Part of a small language model's weights: MLP 448 SwiGLU, rotary positions.
MLP neurons of a small language model. Each row is named by its layer, matrix (down: output weights) and neuron, and shows model dimensions 32-159. Each number is 128 + 32 x the weight over its row's rms, rounded and kept within 0 to 255. A neuron's up and down rows have the sign that makes its largest values positive.
After each neuron's rows, "raises" lists the tokens whose logits its output raises most directly, leaving later layers aside.

L7.down374 [135 119 152 130 140 141 105 115 158 133 162 165 157 108 134 147 147  71 130 135 140 129 158 164  69 105 140 159  74 108 144 192 163 107 136  96  82  76 131 145 166 118 132  95 108 104  82 118 165  55 110  62 131 105 125 134 110 185 160  79 165 146  80 160 130 115 125  81 132 138 142 138  72 162 118  55  76 124 132 111  60 119 141  57 119 122 154 151 114 117 110 101 150  86 104 186  81 163 131 137 115 105  83  67 131  89 132  99 123 110  81 154 181 140 112 121 166 109 144 128 124 123 105 142 131  62 111 136]
raises: "-", " (", "t", "\n", ":"

L9.down384 [118 112 142 158  70  87 113 124 103 109  96 115 109 120 159 133 162  97 134 113  97  95 124 146 128 134 113 120 137 135 108 176 103  62 171  10 131 111 190 145 106 152 217 119 115 151 147 101 118 130  92 182 121 123 179  76 165 146 109 162 128 133 114 128  96 138 137  98 108 134  82 129 133 151  92 121 139 101 141 202 161 159 142 122 139  95 146 162 132 127  78 197 112  99 129 120 192 142 161  65 102 140 158 177 118 158  94 186 120 147 162 137 204  86 176 126 178 102 151 137 131 127 159 171  65 137 118  69]
raises: "ern", "enti", "h", "ret", "ril"

L2.down152 [115 116 115 141  96 110  93 115  63 103 194 154 112 133 122 120  76 132  74 182 178  77 169 167 142 124 156 150 113  92 135 137  51 135  97 122  79 137 106 130 100 188 179 147 109 137 118 105 120  63 101 101 145 103 166 136 121 121 120 121 182 163 162  63 153 170 124 124  96 139  84 170 132  62 123  97 189 124 120 112 114 148 132 129 134 150 135 142 186 116 145 113 165  97 176 158 137 156 161 144  83 124 152  92 125 131 129  98 177  86 125  97  92 132 144 187 193 113 155 126 111 117 221 191 150  92 139 174]
raises: " was", " is", " and", " has", ","

L6.down62 [121 124 149 137 107 136 110 115 122 139 126 129 198 191 138 173 142 159 121  88  83  85  96 113  85 148 134 165 154 186  92 216  63 134 147 139 127 110 115 129 103 155 156 128 109 138 111 123 140 154 164  65 145 139  94 109  91 163 120 135 136 150 114  70 137 129  65  91 139 121 126 115 199 111 163 120 163 169 108 115 118 111 118 113 135 146 163 123 173 131  83  98 173 164 142 107 107 192  55  97 137 162 202 126 121  95 100 116 218  66 138 147 154 108 143 142 113  75 138 141 194  48 126 141 127 135  95 163]
raises: "d", "ds", "die", "uted", "lies"

L9.down201 [ 90 119 141  74 159 130  88 118 126 147 122 116 162 118 140 134 140 115 165 125 105 144 136 212 196 117 151 150 159 134  90 144 139  95 146 183 168 112 159 107 190 112 172 158  90 179 141 161 140  90 110 106 136 139 123 160  77 132 118  80 144 111 149 144 120 116 106 124 130 128 137 139 100 103 119 120 167  86 116 151 148  82 133 190 158 181 101 157 129  93 185 100  82  69 132  88 109 143 128 164  81 118 180 191 143 114 168 122 115 114 145 153 142 145 145 123 187 167 138 158 141 109 108 161 122 176  61 147]
raises: "ture", "ense", "ulate", "ment", "her"

L9.down5 [103 166 163 149 102 145 154 143 127 207 128 163 236 164 174 179 136 154 141 124 100 159 129  90  78 168 164  89 125 108 143  91 149 139 152 107 179 186 174 115 116 160 124  92 223  90  95 134 125 163  97 116 148 125 159 131 110 156 166 135  39 119 131 141 133 139  56 129  95  86 137 106 162 145 133 100 124 102  97 148 125 133 107 166 139 139  73 128 139 137 113 157 170 150 115 107 120 136 141 138 139 141 134 144 115 182 143 156 113 104 140 221 115  95 154 149 110 133  78  71 161 185 139 171  93 112  94 118]
raises: "ical", "y", "ically", "ics", "ies"

L7.down120 [ 84  77 187 181 143 115 154 175 143 133 136 110 152 147  80 143 133  68 175  85 119  77  93 131 199 140  97 155 100  77 157 159 133 118  86 137 152 125 135 111 114 164 111 133 135  78  92 172 105 163 133 127 120  97 219 123 127  70  98  90 147 123  64 127  96 103 106 129 127 133 127  93 137 131 111 173 164 122  94 122 116 124 150 132 182 144 149 108 116 124  88 169 103 122 101 141 137 156 187  92 125 122  61  97 128 188 129 113 165  74 160 128 106 153  99 171 165 161 143 142 168 121 111 183 132 140  80 110]
raises: "nt", "rated", "nce", "ration", "nd"

L9.down341 [113 172  91 109 132 108 116 101  76  93 116 108 129 101 102  76 136 135 153 106  67 116 123  61 134 133  99 179 132  64 154 119  83  97  40 134 110 161 119 156  84 166  92 115 169 151 143 194 114 109 143 103 122  58  78 179 118 156 162 140  93 106 112 118 148 208 123  98 165 160 132 150 133 101 135 209 141 116  94 110 130 146 170 161 119 154 151 108  63 174 131 195 135 141  91 162  83 112  63 167 170 161 152 102 108 152 152 139 140  90 153 132 126 138 206  97 124 109 144 135 129 140 122 175 130 147 121 139]
raises: "st", "ous", "sen", "si", "ove"

L9.down128 [104 124 136 111 137 139 122 181  87  81 133 101 143 114 144 118 147 164 123  96 129  64 128 102 124  79 149 131 162 116 136 167 107  95 140  64 204 212 167  98  62 187 121 160 153 190  94 112 151 148 105 152 100  97 164 121 134  74 115 116  85 124 114 102 132 151 136  91  93 129 145 113 139 153 134 138 116 134 155 137 105 136 132  71  75 164 113 153 106 115 133 161 172 130 131 116 111 111 100 191  99 140 150 109 150  83 134 123 154  88  51 122 193  96 145 175 177 162 172  78 119 143 130 132 148  80  55 151]
raises: "hy", "hi", "h", "y", "ically"

L6.down421 [134 133 174 151 106 135  91 175 146 143 138 142 143 118 164 164 182  92 186 111 114 110 157 114 175  92 124 104 122 103  98 112 153 113 135 166 109 111 159  86 204  97 155 135  93 103 140 136  93 108 131 145 164  96 152  89  98 133 162  74 147 142 153 136  33 120 101 140 192 128 148 138 134 121 198 177 122 123 111 154 119 103  78 180 104  93 106 104  81 130 102 102  97 127 100 114 118  91 154 139 151 144 146 225 148 157 135 132 112 151 136  37  92 102 162  83 139 104 133 143 141 110 145 111 185 128 145 109]
raises: "ury", "ase", "ution", "ats", "asi"

L4.down293 [145 138 153 161  84  93 180 161 120 127 137 115 178  90  87 197  57 156 162 109 105 147 107  96 117 144 102 118 127 128 114  74 121 171 110  93 147 110 136 117 132  78 122  89  84 132 126 124 146 112 149 155 151 139 188 192 127 167 135 189  94 126 147 179 177 117  72 124 129 124 101 104 136 162 149 103 166 111  38 164 152  88 110 140 132 163 147 145 158  63 126 133 123 137 108 154 133 170 150 148 105 121 100 145  99 140 135  95 152 193 106 118 147 112 192 108 144 100  81 120  84 187 168 211  81 154  94 129]
raises: "loan", "ique", "ically", " Apps", "DST"

L9.down191 [ 92  98 131  91 141 157 169 105 123 142 144  80 150  74 199 143 109 127 128 110  78 113 115 167  94 150 136 156 118 193 127  85 112 133  52 123 160 136  96 142 126 135 130  85  87  60 139 182 168  77 132 138  44 113 142 177 150 114 133  89 117 165 173 141 144  89 155 144 118 146 135 121 162  74 108 129 205 151 136  99 114 170 103  81 128 158 161 172 134 176 139 150 131 189 116 126 120 139 119 124 109 152 116 159 134 155 144 112 117 154 187 173 229 115 152 141 120 116 140 149 139  98 105 161 149 132 145 175]
raises: "ture", "ble", "te", "es", "ted"

L2.down18 [ 87 104 138 122 125 136 155  87 131 154 155 185 110 127 126 123 157 133 145 151 167  77 104 166 146 138 166  80 144 136 157 164 100 126 108 104 118 158 154  82 121 114  93 109 150  82 121  88  66 102  88 101  98 119  98  69 126 178 102 124 132 133 160 167 112 168 182 106 134  91 132 158 124 173 101  65 173 142 123 134 133 110  78 155  89 107  55  57 146  82 118  62 127 117 130 203 164 130 153 104 147 175 104 153  78 136 134 167 121  11  50 158 162  85 131 177 106 173 117 129  92 153 133 139 117  88 145 118]
raises: ":", ",", " and", "-", " &"

L6.down149 [139 145 185 114 118 131 158 153 102 128 204 101 168 133 173 118  89 117 154 108 126 103 152 151 130 168 137 105  71 133 124 178 149 121 205 156 106 121 139 110  86  54 123 108 153 120 192 139 122 151 102 174 164 180  87 112  79  77  89 156 130 151 137 166 164 129  36 155  85 163 110 196 144 160 119 163 142 112 150 146 126 122 146 145 180 141 112 144 146 130 182 147 147 114 135  91 147 137 114 106 108 102  83 180  78  86  75 118 113 129 178 146 134 116 108 146 162 138 199 148 130 144 136 118 186  51 103 131]
raises: "ered", "ipl", "er", "ering", "rist"

L9.down134 [167 205 103 121 172 104  78 154 139 110 156 137 138  98 168 133 104 111 109 124 155 166 131 143  84 102 122 164 199 124 152 171 127 133 105 128 115 117 110 120 146 147 123 129  99  56 114 182 153 121 115  90 132 131 159 101  98 136 136 116 131  98 109 178 163 152  62  96 142 149 141 171 150  98 116  90  88 100 158 127  98  98 147  94  95  64 168 101 122 156 163 129  88 116 161  95 139 126 112 133 104 100 161 198 118  71 108 147 153  88  75 158  90 130 146  85 114 141 121 155 180 175  99 121 111 130  93 165]
raises: "ering", "ered", "ah", "ular", "x"

L7.down25 [152 159 138  78 131 116 107 113 110 128 133 126 124 149  59  80 148  63 132 139 142 144 105 136 125 160 120  68 117 108 196 180 125 181 121 143 145 133 156 107 147 154 134 128 100 159 127 136 129 123 143 136 125  88 194 121  75 161 103 111 101 146 129 177 102 133 104  94 197 152 147 146  86 120 132  98  87  67 167 150  85  92 162 139 104  52 106 146 167 112 107 153 131  91 100 114  91 118 163 120 130 159 114 141 120 166  89  99 128  61 151  83 122 143 146 113 111 120 157  90 146  77 141 152 154 144 178 120]
raises: "ally", "ased", "anc", "ase", "ania"

L7.down10 [173 156 115 120 148 174  81 109 159 111 151 127 122 117 178 118 120 119 128 141 120 142 127 196 105  76 167 123 139 182 141 144  84 156 107 105 123 109 129 208 128 133  51 145 123 116 114 138 116 115  92  50 152  49 112 191  55 197 148 118 147  98 149  76 157 156  98 131 157 133 143  88 126 151 143 119  97  86 129 125 210 143  96 133 124 129 150 143 148  81 122 157 165 159 136 105 145 199 105 178 155 122 138 112 125 191 154 131 164 137  73 143 148 128 135 123 137 142 118 160 152 131 120 114  88 114 127 148]
raises: "ty", "ly", "ties", "back", "ence"